{"activation": "squared_relu", "tie_embeddings": false, "parallel_block": false, "init": "uniform", "init_std_up": 0.02, "optimizer": "adamw", "weight_decay": 0.058, "schedule": "wsd", "final_lr_fraction": 0.05}
MLP neurons of a small language model. Each row is named by its layer, matrix (down: output weights) and neuron, and shows model dimensions 0-191. Each number is 500 + 50 x the weight over its row's rms, rounded and kept within 0 to 999. Numbers have three digits each.
A block is one neuron, or neurons of one layer that tend to fire together. After each block is what it responds to, as a language model described it from the Wikipedia text at the highest values.

L5.down88:338536464531424409580510471450416489471550524538448505433413493533465507484491477455527501527479443569613513428465508464583551475416546475461478538524525562491551472488550522491556387492476502561604466421493478479591535563516368471493505503528483537408471548479589499460488507511549515459527489489549518500526484453495432580437523497509421524506503577426519485429527627511494444579519568504436478528472561454514504484562579427572520453483577557576519595472436496505499531509517470489450440523531531475588462537548526467488534494517500529470537527456473541528509480505452400513
L5.down1296:557533525441583541471563584423500429539480574529573457479570528595538573425469473425512486564523545481501484449406635514516526500529614564500510496455543393480492517576529565503569514448519515449471509503512440429503533468460409423490508474521470463530393440501556368551463511519461499460474426573555466500587494554490479486459448486447499429497456564526491460495426506510488553474570472542614502522454493465453470553471491518527456525481473514512528647584607494481485453487547505498445477513509424441446473365507529484384395509504433420470508454535495564511500496428529501518
L5.down1400:554534547566431401470454529458450503444519549561518539459439521509421451486541511426485519563532541502493529420589405422547517485480495502580433526540414623610499546518528510620544455569508583561627489475508483531510556526479522493474505520588513593422484557477562435454491526437556513397555546503552509595477468475483538524491500418526433525446560497478581513486565555547464471482472575418429493427434453489467431468518569508505521490547522447510527549438462639471546456462362549435491463462579508460566502513526570507477544459494523543488565441510453572610491526454472437461
L5.down1610:524602502544428440507528548492531417526517487483521514507568513441442497447434540477520447494478475463534532518486372506462509514387541621543526391493521508464561475519488508500464500469475526545547512488523520490461546576468517506533598568515465539402523543477423502474448452499488500533458615453498531500535610483506517452491544478530411536608496473482526560576484484489464524442418542442437489513482494458528457378482420571484480527532393483468470517456544496481511467511468392459542488490532470545510526530563410496558523474518456456454542569500606394453476504474426653441
L5.down1807:498497557490517447527486535559453474559500490466514492486518484549523526440442527541459570486522500513533502492412592526506526436490494542556456472512497558423551501548453516498500489548560455520435621481446455569545515531462533561496441535588553534531487402491517546625468436393533506456514540565445456497537519432609449486519490520554561525589538546478439458561558428497479533422506490510619470488495454494577432503449427416509390560536421507535540548525566445397505542491574463471532476419519515510499483452511503457409458466562523435463434535536530543428487522488541543568
L5.down1885:481550508468523511461547627404510491543499446439510576478536436479491483463476513507493473441467456487587429617460442453468512432403504501487551503501510526448537469515472443568523514521486447514485470455458476466473517566456477529538551570528498477469504532427469526444471452519503465514533620450466541523445681471573451454557471464444458504549481495489493465562464486475456533502435562512425509471523578441528514575482419531492395500564414524537470465489573502411542535577558495453530473448413470448500505396430455484514475510580399506396500575505509491445508435539501531453
L5.down2063:520552529475474537557549527512593536576537554552396526501438488556466530486452618420518499424461501501513404527411525559448432489514620506482547495509478487408539535513555496526578488482455425572431512468596421528519596534531450453515560454447489479506432519504567537457531446461508512502426467559512638469489536481528527445474523514444436465546545481476504502494541555544495646509485605497504509414502527532522466488495465399487441526549463518469520630488589454460485517411566361560510544460476461460440495489546516563571522579455474509475486461520630527511498456488454534499
L5.down2253:520483548495504547566578521558518500571509501531477580480490458513565531463422545534477427443426425386550466533485531512505535475450587434434457501395551505524465432603475491460407583510435492528427429568484520534481540399510511439448521479410576487419556512488425519514526602470551455534522456604455547450605520531483498595478528596541418442517477555555461553554512462543545475576481484547561527584454497546521433642536472586461528552440417535519518542534480488488480540507521494400499521412530444479509448483529494430469489485493404473441486465509512595454523411499473465497
Responds to: End of personal name. The comma, and, & or parenthesis right after a person's surname ends, often fused with the last word piece, in appositives and name lists (Purdy, Pierson, Nakane &).

L3.down383:445574376497591500473487455404436460492503560521463457465564415454552493508522532489618471439505575527440457486498520373510484495430529511497555535412513422441556469526407467517517422469478538482504534501538464463521565445503457415417483534478537497514446434530463487530494426503624516515488487521558458444523490493518466497485560421529526551461513549401443393561505502465525465508434475398480517524558503488602438548407536494534555369488493427565520538492523526410492515514475460490543464461465613474476464481517565449582529448479478530475520527526459506519539447452508523511
L3.down652:594428509495505516495501495449469518561520454566527535458571466561509477489439565431430499567444478396647598446514510453485477535521576482525444529496443616502532394421494622457378575525565504400538476510586564524469567499435587493395476552450516464519528555500490501455536497469493503566510481499532497490538452462501462448544524551489429450568501716515502468415547499455568516485483510485442630515403416549596452504473441511510466516567552474507527374492587421541389504465520615496535465469534515512566536485424489461496528467513538567492515482463542516484482423471458453467
L3.down866:470525433432537568471534436528487429476451484523488492545497574602599457543467525526500529500481483525496483582489553495483501383427439484405418443515487534517492509584452452538461551471573475466526448493501513492547580394558482381546604475496431470463599453488480569520553502435479439489468412532468473484549483557513437547551533547559605471464510541521534458569448505464498555442587502452528577512479529497566476519420449495542532548505533481471463546490450463420522490440562468472629520450444540481482523508476549491475524438524527524496483502585538433454542491480530469567
L3.down1259:526469401459430615385547489529521409495484437547475515530452482476448424551440607503488441457541555459589478496504521523473551443486487561456424556532445421459529555464491479441546522426498554458594539424570536449476531363491492376471544696521524545515550477543567575643598521481513515533489532545628491415560514474534568482466500477458532473539514511474477481455509512398541483526510534519505514512518613394529513567524455531497469460526471471465448496523542465453536481481542481565545543558491634549501526536562531529571464459541506571483455473446544585486488468483518582560
L3.down1399:604550556491500539494529444563435502450469479459452516540532502559492490437529488555544487484445535546519573444513464446497586389533420556512534566545482508586535552488487479467454554434520552498532554456489528603509436434437515487534532499523470535446487427532404439414513535502536548443440506474345569419474441474510470530413469589536543523517476472502543550526560497502563558568537528535519517518480437565453475520501506526481522592440518543473493454442531446348502554512534401505506594529480549518530443560507428490378439531527430494541458569530494475531501480561411457491
L3.down1696:472503515569514546581583472441454484481465401468441478529474541487537575514546558504467522521479491495555478517503500542544473460525517526462443472522507489579401499526537464504558531495542515564448485502482460536451487454520468579514508492577485501510541470444485433527642532409426538513503509379449458573488546589535537452535516497519553464480538548591491532420560523473504560590505432561496412476552450435502507507517539497474490559534455527504451495502523519496522556522448449453611508581538525483460461584504478492547445508443513479464540507401513522508475478597423597482
L3.down1844:546489498492587513484431625523538500367489482504497382487448595513534532545529428522500488563432502394500476474565454514550431466467501368622478488581457488573534471513521472420532533488514529478477535493409471473516423501493516538490487490497540538503476439512508487536424582436435455578511461539472476510558455397463580502598464519477507468518568484470505524461399489535471590492503476493488445496562526600528406548573605545598438605507462506575419600498398471440493494472473457462515506494547536532514573444476488446421464488532436465528558475560480564546553390554546521577
L3.down1847:529424487521488523506455438549535528415533471474520461534514486495512402453542519461547469421448455452482557590563511566410516475502488531475566495571557527538532457538570489428485414507627526440489481438437538440523479499531546405540484451528484574565508485532505489363487526429510551492424471512516450414478503469448466545494468473522537592524510483552518558523522475444465534527501455434551466497537419571494457471454475481473503489527518478540493546505441444441511524448430495580466454469463578488596479483519518546510416491398441552513457494482512485446546504420567491482
Responds to: Post-noun modifier openers. Prepositions and relative words that begin a modifier right after a noun, especially from, of, in, who, as in singers from, Member of, Kalmyks who.

L5.down325:536544541543478557403467501421502513549472512513473500522467417516481438437488544472548503429431430530353507544455451486530476541489448466532539496454343473527410509344540552537540568576472483466501526506587523520496485482520585501537563463502454473595519485400518467485622508456512520494561369441530533516503593504462365485513530545541470515478526494539529529516586523473511452493470448440402483567454452452564601451519409527536528575510505487472448536493546499402561472484579556453497495485509491452568516432643428443521502476556464529451556464505524474481423535563509464429
L5.down457:499533475537511392530573571488469560563485590585554466451494458642564490462485485544546570487581426454512462503483490496528458445496529477518439510477516460489510507468475559496494551554536499444389529607570497530506571392548394510494478495464425502591505476498421465503546536502457527470498535488511473562532586538559499501454550488527502576520496435476544428514553451556471506566423422528474499480508356482543457560451445474510494448556521403579537619501550507456467433500510528488470548576509554490476503511555483516410530532492441544485415514536422491522553537495434537409
L5.down565:484491558493443478534493514477521531413522473487496530480528545508511452569491518476456494459499435405512495376479557538415529445501486542562447565448520480482479452568497513520488517553370441539535526483548547405502504497479513492445461550506440474505527450553428513473552549559509433511529546615541428490502544496566493616512431456543516552580541553513495360512507439485474499551445527543520531457438495398446476501540546540466474460551506481472488462596484452485400427588595484581537426497503472472530504403452394563421498484609468535513470449556515538501497440551549403543
L5.down988:504504496484605476581642568455516470551551509443504387509483564525499508492516441505465485424561440464507456413513463566432524499486554516524442445470481475525512523516484578509513421421352485513460410493540493436496504510496531476459495407483487504566524497389471461542413460507486498552504516439469468520555467549547510583491570488471534418457503523487522513487494460497496447480579429493433525489484489528447475510465475477427489432462458455494402466388514446621494514510552439436491570475507446525512568462524543504470509485422547428504505564481526429413502537527493489521
L5.down1502:509586468418455480516445478456544538470492563460482516534518500514575434496536617541446536506575536497445509422507487555486504493494512461502372513524476491484461469478490492597431460542421452470478525504451541394512491608542557490559501572545476521503467489486449534517433547525440527572480475463584521510430438553458532500554532445544514518508473428591488388590605578479495574480448500571555511536604412451492478490443475503433395469543443523534507485440498420479468469609541571513585468543458526422528554429524452531487474591453494468603447458501477528480516540439538486487
L5.down1566:534441490536483543479617396487469528465474461460518545545487439495487500514445555593450519517549444579579543536478484506477410455528510546463563372443537581629511455547513492526518492532432444500505520491433546544477446508533517403551488534476475549382557473524434506549430463541397500549384423499489563519548420497505510610536554503552421537553498521451528542454439458487537555515516512497635462372542515518556482649478452411506531534499531556465500501529442527434583559539462515456455439521482494467522450479560427564469546536459466455513526460457513423445476511456487478551
L5.down1775:522556491584533503475438436406567444597537552544471454479463547491490462552528565527525521533456524469432485529505511591487457504507574492555440561509523443549534534506452532461466497582445478489539511500525471465473469480426605457494466494583470478504458488456513537473492494439542499490454569492583460547517462471494441434430605420542481440503544515533491567574554566548539477562567510520505546434571486522476560532508505535541462551466428551556437455476570572473450542362592579505498480495492546493468534516491451464464567553533597530472534511489425494474538563517548507489
L5.down2151:512514555450428518489560414512540576528526485547555518530469408512383525481493511573634529497425530447485414509385407510494411520529472469545480516477472474525528460416477514498537493591519430507517544508564473524500425612404511468449593462454533501542574440493454500510501508437468491444514567430539486520469719512504469411486483534601495576548497461512479471527531437479552499491505425592448499495520479515479508543454531426532434497546421497560501466500505480498472525420486518447560542459495447541515588510529476421438514499529511438560509516504477466519487495453465496461
Responds to: Before kinship/role nouns. Determiners, possessive 's and pronouns in plot summaries, cast lists and tables, just before a family or role noun: Sachi's, his nanny, Main role.

L3.down26:532527544479578581609497532479483560503539365534491506440566445500571399548506493482511592480518479520497494505480415474506624510512524389508522484498461438498527529511515450499505606487534532429462462543485503503524508488450494527592495544553482506465446408531504531565517564483566538522456558580557422554444572449540496422428459471444502439510489546480544535588626399459479534556528523482487518502561555550501442533577491406500514486470550539516413464494533469497518553384525459502510689502487527479484475534557518546487493451493492531507512490532524498496499575499578536571
L3.down122:441508570546536496598496524543533511446548520528509417471542501431410520625503527523489444498489580435533567516530507488517457482583520586604530510505513474528470540531539496525475541535422404520588530467513528548482477446462626514474499537536497463594476461546422473452439471426482543556513501557476461501516511510530515511612552519575533576542522516430543546484549425580508550511566482506435539503510498473468423479607436481546411487476428416493497481443456472417582501545478410496522469583530520423410508474512508544542547502542559508489464474585501443492546458601563544503
L3.down643:425463491538535525524551552531474465463458469507570465534423636520560392519454489470470575574515459553463494474542470531508534538599560505509440470592477498484553569499475565561549551566487555483496563479442521511489580473478478470474530463473645498541461485528600535532506463526511413498514498497486515521466516431529560543502372501478516574496436492552487441505388426524449565469500498488545474392512498467550471543541601425545524480514478440536482512499438505463476535463537406470523467489528494492469517476564508471508444469545516485538500564562552380529438536514491495519
L3.down1121:468477489434522509463565527406480421518459549482613447492535569434515507502516578523557550564594556501516570458530542531491540497540489512519446377481443479552497447479567422488510461440457618491551541454577500450491468433406489523497556589442515447531550516424559516511538500425509482493504604531543517518480505458535487546498500490410426470511539460492492505463520459496580630469473520482432492559497466473466468513634500518432463473465416464428499463492581395531496580539485486535531610548412507463433438585434458606554560482451565621459423515447571463453533531483535594448
L3.down1248:414469526544500486568459605461579527527476584513537475485452511477471511518474498576473457502532578391490480495501594435536494461521503544494409443510502476530451528428541444537462545486528543509427520455589553463421429429452529448540498530545533533540492465445514669444461549379474444524482477593497369613365531435398558435463491492479473501598504461462474497488633468528528549532441423506572472483421539559480431505585456487495491577500395523478517538495592491545457483492418453515566559487459436464515457507455534546529458551451482549483504388511532499454548508509502484436
L3.down1380:456560461557487514530505487486574482581495511403557518407540488486521511555468646379491438448402417585524550590570566471497541429535596482533516465547564446496480537522517500510455506519497506535430530481531434470516477435490474552499547422583413554475494465520477548490502553486437437507386512571462418478504533422443546545538521530539529589599565503563529587522535520427459452468490430433474494518493577578536503534540415486528503524547382564503447571466446509538455461475530435622461484485416597487469472475465459449538555529515513529579464609503580523544447458483488525400
L3.down1457:503566569498562541533519498466586558484529466508482484523516451468451477523523527497555571467457479450539472537501501476490521421530551450576570557571493451540604504416466443438578508505465491476572514466545459485518473566484454466564454591514488539556511536498528546442486544412463431558477370495547433481538597485572546468550494514510397634558609478510601599515583488446505460453549390518446425475558506536527506472582486486444486558552503528498458489529483455439560484389467564522471463525555661513482546544439559584456474564494505498547527471457593524501519451504424535490
L3.down1950:462432562530412540526478537471453428544570514484531541488470479522509467525445527574455463488472498518432474507525495421487496556472520583596531503480476410471457503495414499478461477405546477571560505384546430476497506534558575538600473523522502414511520448518645515446521562511505468503535458588467651462542529521472389489524528486472405488493458515576562590509590489548586556426527420561493480437482551505423528482458499538510498479571531564467527454565443488499476473505524546564536642499494534394517522554510475444443551579499444517569447444541503470481458508539444450537
Responds to: Verb-phrase connector slot. Word right after an auxiliary, modal, or control word, before the main verb: "not" after did/could/do, "to" after able/trying/needs, "be" after can.

L5.down374:538500436466564506484524471570555544533514502547508522504469446552493485511551569611501454455486583465497489510468508399575481516507497559522446617437537427501511415472503530482516577476492511504471491546667591447497481397443512535537504480537453531570441412493544635463519512457448511516433505487525447416368501456541575518523547526439447561484488556446481443448552449481533565481554435540469539390516497573435524464545530409486502459528446487526497514458576499430547545476513496515479468478485454489526471481522520565439439461487436490476503466446507488489600479479530611409
L5.down532:453477539447493531531494429438465462516514392505585533514430468595519483443504415545504535507463530587446489470503512462477497500449524479457450501509508547457465506508422390472506505507564508525548527469444407527511500550496540548448511433491552521501500462532448544476455486390516533545504500429532495562442461434451570501539442426449477530549500471452524492482535527476453530544503540547483474481532463603438561493628441482484429505511430422499536432496547473481465528504387556507492538495497480521563398410417546577415438399485476538521476576514442500505432568454467508436
L5.down892:481497576513569528503444564515497606489526556529492433481485510485497486504566499594486441522471492498555485476519534425552475482474492566468442538477512416521413511608558524481449522476434503537481479501635564465418409449405616533525503520505435499572408411537482712455444508448489451602502479543498474489317568435520507491484513455397473536521565553414504479533624501456460590520576487538584566510446443507507367511571420407485547533529479566467448426463508458483471476491473487499533488466471469474557490493439553512560512519509485579465471462447507483466618496564554644476
L5.down1284:459596523481488500426452495531477402538478484557514494478555519514476545587495536552597564545529549393620478543507481504561516437619478628489416514510379548504482567454524475560524504521419518476526524537540489480483476494549549514454468494585588475518528492524529570524496471414516464429530510597431472425498515426474443528549481416525380466479538462434486561486557484515509528549459529482521420449475488503462393509449558511530473492429356542521513544437579488538502488455487589514478480583463577462523491529450509531533483509448526503533548486462554560498587571543492477470
L5.down1470:519574506494485493508439489590520483538484550515555540479430445423574435504488489501496457529417472555400484473428494479480503466494502499488510506491481496512470506569533484461461541562491428488497536528591498507507509425494609453499526537554495467564498412505474659381447588496411514524505573487498524475337549496434483464487486530493456486444453506418553464541594486477495597604512426529551539497452567563474516421515432495512454572504465493532459492525617490536460450461555492490458512524469444477531469535488502564442464509488509449502436489499500445398596464451537599495
L5.down1529:411566576524525500550471441527437494614498448420475530441555492456495500534410471540516510544538604438443445509498539396565482432535540532546434448522464453460540522501483491521434504509463522519504609488549616493535464450462503528442489571561509477562486451458528571406490526408495530467552513577520392485467568522490487446523529532499520471590533487562551590454634462521544504444498506588462403512549510532494555505512476418553457565481461528526489512557447420534511558477479495556466591483512495481461449491520590532515381507433487510484524549482561477443604415546473444509
L5.down1732:488464492550499447413457563480546474466557512564438534474533468458464482468509491623517484552424472448489422541545430484596495505464443474514395452448496465492515493477522500440471534481480391518435516459518535533479530528592543403502501492480536459513481503518522594477474532432517504385393479540588576431478571466495527453510588540501560485443417602529454482492537556485551577431449553429573482473490519548450598463459562492459474512512526469534543466649445523447598548533482462465525510479555517536528452457483358505426475497480433516445435468479554489453531524394558504502
L5.down1954:494493464634528467467514515444558542419391475404560483455533464517555479518547471558440455555425394534457570545509508496454448485481568474499535528519427504546474464565491497644500520497593421415500524468538481408453560535492443492478447520611486450495430524536517423453528495520469546499475393500512554450547370549510437521442575538381395510488381527479552461513531488439519524437498518557553556515472535487517558522491531525504541482535545482578449436448410581488497510433507511496383494511451453554552523392583511542509473552508568514482511547568412521555548524419504485469
Responds to: Pre-verb "to" and modals. Tokens right before a bare verb, strongest on "to" in "has to"/"had to" (obligation), also modals and "not" (would, can, did not).

L4.down361:490416556506504411553453484444450535474438473520505489432532482551556499485590512516540401473437534552528541548531481539564527573480598532476532379561522569484468500490458523550497536549534530543452493500444540529450593477467418501523567516482501465540468590478498478516397497530497481513442586589594487513523488470492564523454614548511474508520498472499423477395468515512517533444516451571494473551525458434560526466521414553547458518456418448537545537413444438501501486459493488594454450548577520577479532533526613495539549506517518467558470531462411527516461518492506466474
Responds to: Outcome-clause prepositions. Prepositions like in, via, by, after, on right after a win/loss/defeat clause in sports or election results, e.g. lost the fight via, defeating X in, lost to Y by.

L4.down1760:549603479440430556483459457544449498526471489490623472448464542519435542531496622487633469573408511521544544540566496520487617538467610470544493583532457552444457460460522478468513518461506439555444592530572431520473555396426489438439450513459520499554548390603476446537485453435554472464518501579507450464523476498493577582613508491441556431516516445467437448513526568423470498377488573445468584423508475594542511522419489445548436488455498414464523471541511449402512449407481447546486587375484529482451545446447478508472468459488524549390488503498431501506419483549482457462
Responds to: Origin/location prepositions after groups. Prepositions or quantifiers like from, in, of, across after a plural group noun, introducing where members come from, e.g. "people from", "merchants from", "venues in".

L5.down288:582460392499478544496492568422528514486633449550443448549517563427489501559591548437508505473538463365598480549517419432462489468542449543422528504482553563567448415531439597520543522466525614457523570485551496499554494502558484505442575546523483490476573492520522510417503501548609430543468491452486433468505576439484432457496500477527479481491521531482460422509396511581432462574504463520605519460467480509536508530438486505415516437465491601432494508507445529591431506473500443468518569540497458541412516476466377524471547447535469517419434451444610450508469539479519483440
L5.down315:506545509493487503532454553461498556494504528405394501470510521492464498506532493453565487543473457543478504518494448494538477508515549566529550433481492505484525434460487566638602523465537535480499517412485487472449526490495537498568534527577502426535449582493535497622576584554480488433515516472520432444469588529514443451457504424502454564559504514517531485508536498444591472504466503449532480518524438474584513455459446515485515422513472517587497533492560537480448466470532499522534476442394446567558485463497500480534464551480509552386517573431540548536521538458430527526
L5.down697:486476444501447463590500549410403468428481460508524543546600506528490480498471563512496481473528518440584526388539518465556611512548534522414467506495461434422494499447530650458460617560513477481545448517479486488491467532442605508507495478548504429521529458505504447446478456454476520514482466544447504454628465516474455503525466576488369493550524435455470550537521419520482546536555509470468538504564585497562506566537483545506373553467469512448456477605560461528534437497617574531533530476541496436518503439378488503460516439578489563529517572461472480436446471521509458545
L5.down1035:511489522556388523510530586480542503440567434489507522547494540509521495530532604427468469497550482566515463562505478382452548484459390591471466438450463577501497452442561551492477527479462557501539399511632533503506532500498544487534572534532431498516490578522422553510559501502472500506507483475465470540451549556515408575528459494484408458482531412386517497512451558468488433616576471511450547482441559502555545535514471532517442478560535518472522457485526481546510457439478578513491473528433526489482616469456475533543453554513497446445532422457593539478478471548557515487
L5.down1651:524507521523550500450571543518477487551472434482505510499412524506499608486443525562571532547463526490542516521496496423512490465562586622463445409546501431549458504550604553509546497523464552524498521508651634527487512517410505499530487533586484545505491512493425530517495486480507493583490501447442537485456516514496580534424483502535489495567464406514480479552453503477443495576482516550617506429449526449481576483590568483558439558476573546484489462508469400539448437444484507409439434480549477461404494512443463423499393456500561540521450533478579491409511533432565520418
L5.down1825:540470469547475442386511525440506395435521486555532521434582476531483534627486535582512498442533515352569490561519505465441600457487511492429528483563449536540402458558469535469440490503544470506495471492564598529550480489495518475489523534546491430518535535551398460463445494513527536551453525554461498469529496495451492476523486484502517377503491388463469473535494516536552507518550477470522591471419544499435519537473562528560454483489460554516590448514573498513387486538556478449554496541457529507400536569328427484448440416603476566490519431417455486449464536531536389466
L5.down1924:446459444437506529535419432536451410510447463543515506477567486441637422499456558435524423527438525511360493542509392641482383450403507495444490526437494511510508453494447484505522473484543434445567562598427462570579501424548551487506534459516546444431489521555522493533481436468523420525452551495435520491510541494493612640506464492508505441509521485526527500536462489489440523378485490526416506544533528563557427523436427521511538534517516587477439382599481552440459540453548523536516490545543461522517520455441512445486498546601440558535584539476454477533552527522521445478
L5.down2134:485513454511509523489582607549479528481409465497517461582462530477486527585592560429439443601524523563477405554467491465493503548446391539426432501514470421435601444513534437488516505449480505518608523501562498527485418542449443384476618439507521491585581566419546511482463508494532547500498475458450555446490434467473496569497493493560505497434513519451481443443463552428475402523578441583478441603471474498508458483378464515451434567439580554499466530489477439565473472532461497508508494535602419543600500464533480455435527540531520436543467484581522449532597459510445554582
Responds to: Post-subject-noun prepositions. Prepositions such as of, in, from right after a sentence-initial subject noun, starting its modifier: population of, weather in, songs from.

L3.down129:523462490477418450480540469508557610491508466479536529478541474522548430534477489514509535492464420544389506484409407550379567484534514475590512553475448520513539479520431522521444507518453493387522535521457502408501400483571438487566467382495457418513539568560517522475504554474371481429515508508560531559512468428521549475512515548453502579416462478499499385535576471560448546523544501532400458512494454464553576353510411597486438415543479499554434495426477518512503445635488544498419562420533570471530530458521453569503597526471560513496362445552518402418472520496613483407
L3.down511:446383432473523512544608429468525425489552525553444504551605460473450523494510439548496540486471548493484528479471546451428524444490486366541502424518481513511540420526404522522498522428471520497434462420485475521534423473571576478542566569462543439575545478513341482497459498470459476520475511557512545583564473420452572507513460478490516437499501482452452482531514503514519503491422542514464489477471519465498548512439601519531433512486429391506501440534515499455568482505506440438536492422539413441576488434540512481494489493521442493471482505449443493446560485502413590552
L3.down771:601444510532540533583516437392581502522530398556490452490471424499478615560604496489511427445512503514546516431472459470414442508547573541550542476514417529439451464449484433548532581489467496454567465444542448505501530418530547488506461511449490523492570491526452384421490475526423421530440465542444550519494550579490491459450583442667445477384443434445487463444463529476422488555546412590428577548555490475517529432449558506470503488495482587421489478475453516516537436521443574467511574510501505506564465429433461503506456425463473417463418519481461497542395471523387467422
L3.down843:500547506541579545541621559535478457496398454475469465422512487451496549461486475385555434488481489457501487482544529465454499518510593544498454525585503495498541432529456468448514444600483424490474511525528621482488557527439572462504466433515359522523484535491608423543478499447528477426465438532528462549475573562552487506510514457533491493490448443405516486449394448430384535428549463465527513520510540521438483501459516538485401448419579500398464449443571590545527455485498533445476508485575464345589530478408496607499620452508552498480503513440559460383391563525578428437
L3.down1062:589562479468527464494542465478463519492534462505476591449522432451453564505520584611466435487402551510470500361439499424546471556503525525510603421514580586463458551446467529563513416546506526537536538464432475556545459565599465412461546648488530506554418539477459431496436584583580415410427510567436524536492566451536504459399484467505512493420486417466485505481491554462449553545448384509476463484540478525505438442511454525431538538594484506580472542434515466517522504557531465479471471432465452547519466523453487519553469457506580411420547529530526542465491443495505547440
L3.down1304:408478544507558565533548497477575523447501584406476419479587493573510542504539533553455546533493455467482477510500442602469452508435487543513500458452520494496505516552463596615532469553470559508426489453449497515452503578527529485502412475465482396537440506452587576421472484478476386534502584553435524557635500544536521443439492468429499552439514457493557427529490538516449511460454529518429390418616478515423476491553572527443539528511480475529494551538499556621556576559523550358494487512471531535524516492498480598514568567516567441538466460542513480552503505559480547493
L3.down1723:522506572557532492527465432480478506515544579603504452507425503598504401509499481575483509578552468440388425394424510487494458509472467448618459503506496503521520435467518546439556581547543520453556455459509422492566525493427448496558463538577446456600473414538449504523568534431487552481506483449523563536524561480565555508456502447549458456462534463506532470469596452517470479641479448525571466552498499496512456552459549489535497474547567409518575542468510448432470454539467545472495520532528563422480523483461514552491524555448561480405492449508461580530468514493397430439
L3.down1958:579502476495498459513503489433492507546477375531511470500491454596521498494503417578488556501548560565490399444447481475461468459593509421495450510452510485471486421431488513499499487503491441518449470518562456446485525544446566591467446549568512521493499476548377504524474649562500449483481422500552433535493527571529448423422480500537637562448594463479479403543568474507522512633484477533566413524549485430526466460436511529500393413508536502468444512460501490442368468546523578536581512541517519474501555474447496518509567502526473512439457443528459376525520427549484425451
Responds to: Post-name function words. Function words (at, the, a, since, by, in, of) directly after a proper name or noun phrase, often in sports match reports, e.g. "faced Teixeira at", "Republican since".

L3.down136:505492434462510521508516517463500427516533528394573488517541413478490441445604566501486594527631477559479556500458419525494458407481449399478497538479452496543570560488510559545511536503548481435565555443564459464463490538565476485563474473488409458561497560542601519466567510477608578506461402486532502498422592484443517430485552468449426544448502469442527517558564456437532419453487509548508529480491502472486538405488571475383498457486487504464463470494491446372494533516491533581504459546359573521449549477504526481596575527453471455459484478417496479393405569465525471511
L3.down636:523510568488541482479506518469409495494493622532532582480525584603504519480497507497538465544542575524452492435502504594618485569490525530532566514434487615458465491487481400518539439570516498508446533470553510556558503507457511510517487463517519488474444458552494498450536505359490506478492516464472488544498494509443451567516532492519489493416503491541515426544593588456543482528550597530491453563467493460447534447384528498472552440519480526545470489454530597490448594453547505348476527451547536470516464534496508492524465478461526451481458450473452534548544479432505438418
L3.down1160:543523479526518475525527513449509454435554532455491433585490511513454568450526514528473504552555421442559525547490502503487367550511527411579544465595441527533586487488492531533545531525523557467564529397420565566521481472454445551601540480579497461556506526407542547504574475473533579503499565484480506467472642488459486518482563448474469473493493609491435441502566479461417488518423471596440520439523515394444456390549527478536505511537455389451440471472591603548492516514501472555464512527518485373387516435523519560461531557554546436393481507535474421457565492490360486517
L3.down1247:494523422462475479547520479486579508533497598498449586467464419518524465517484562561451506469471472549466506454482549494572624418481507530445483516563483462423577510481495423564509468438527528557445499472521362493378502462522379556541496508513578484556428547535583468590447528442484493511506448460484553403557493476512576586453450492523506508495508527499498518564457459526527458405522509482519569543475548496606495544459528532511523536514426515562531505559567465447491463439565510507506461518424482487489491396525591563488480495541496466413479541564482462445585391467494545408
L3.down1353:507478484554477473454595556505548437545509535512415485471517534456526465449448591480463550425487409495502567492521473530443469561332513497541536468477443456533588544525474469569493553560503496500473578430491425462579513470446457525503529521464488457431440526430544523542570480396533480488424516480495458543465528452451477527501461478528421538535542473469473543579546446452476472381449547518409394510429505480454479468488596511500520502468574567552472489430553467485550583485566540395498481473523525442526510504518431432597520478498499468487540451482533401378473557487464532536
L3.down1536:489567487462503465474533539389531491545561597497467436516454585472558552582469580476528491508497459435533428541490546490508521414480454539462556578389485565455548516539470602591513479482555430463486495437536498512534542513489536556489485501552505470548516466570570463610509507405526529460385443436457577512630503488499476492539412552481470501534525503486498509495455442561480500439464475494530577516408449532550461467573516501483448526507420477496457535516503557514551453505503468453546509471520494589493522427500405497506542442506443590532518498522514503487478503464421468486
L3.down1671:574414484527486488525492552392495603582539498520570522406523438531508565487479517518474459487440410481510494443550522525347547517526537584473495488497470506487529448477509560546492554361481457449432449535556461507465463477457545521584514477504422449539527540559510468601552449491497533605437531435531469530516494589568497547548465511533455509521575520395536461493502447569484486467401464489439510424543490495572467545456461450498454419482436470536569513561529499499501475504583459574467505465514536442413479443553459478543563500520375544493431540530484417525533421435552519449
L3.down2290:490474502467551431502532557559534413502507458537481447517415458540462501477480502464468448565504499576473481457483494546557578497527476500553555518506543406595504464530465547536609476491588476559451500530528585481469593617545497557458498503577468552521478426504491498477521531425463488545502462440495439505444482502491558489449523502462478443370382469522406495410529482406570485505507597545510429487483464498508559488531525479459455524526507459522426409553505471552407509485426472488476509483474521558522467505507539510542407512518544554467513455431515379494490600506443521458
Responds to: Post-name separators. Connectors right after a full proper name, such as and, commas, &, |, hyphens, in credit lists, firms, and places: "Judd and", "Gallagher &".

L4.down2255:484496577479529536495484552545463541539444496499482485432491558497494522508588484547453473472492595446604528527507580475611464522578502528553421575434435471505421495492554529550544535433455502556450486495609604448374449480419501532586486571598482488560447448485470646460516508360505495530416511546557527515355534422555516580569473442462513505517588491517515475522650484511499634568520461527440474478511526515523372493539504420532536540518432502524455462546532483487437501450513436475527505546469497481515497451497529493511450530478516581460458460513447562430639505581511569440
Responds to: Infinitive "to" before verb. The word "to" (sometimes a modal like would, can, will) right before a bare verb, especially purpose clauses: in order to, used money to, sought to.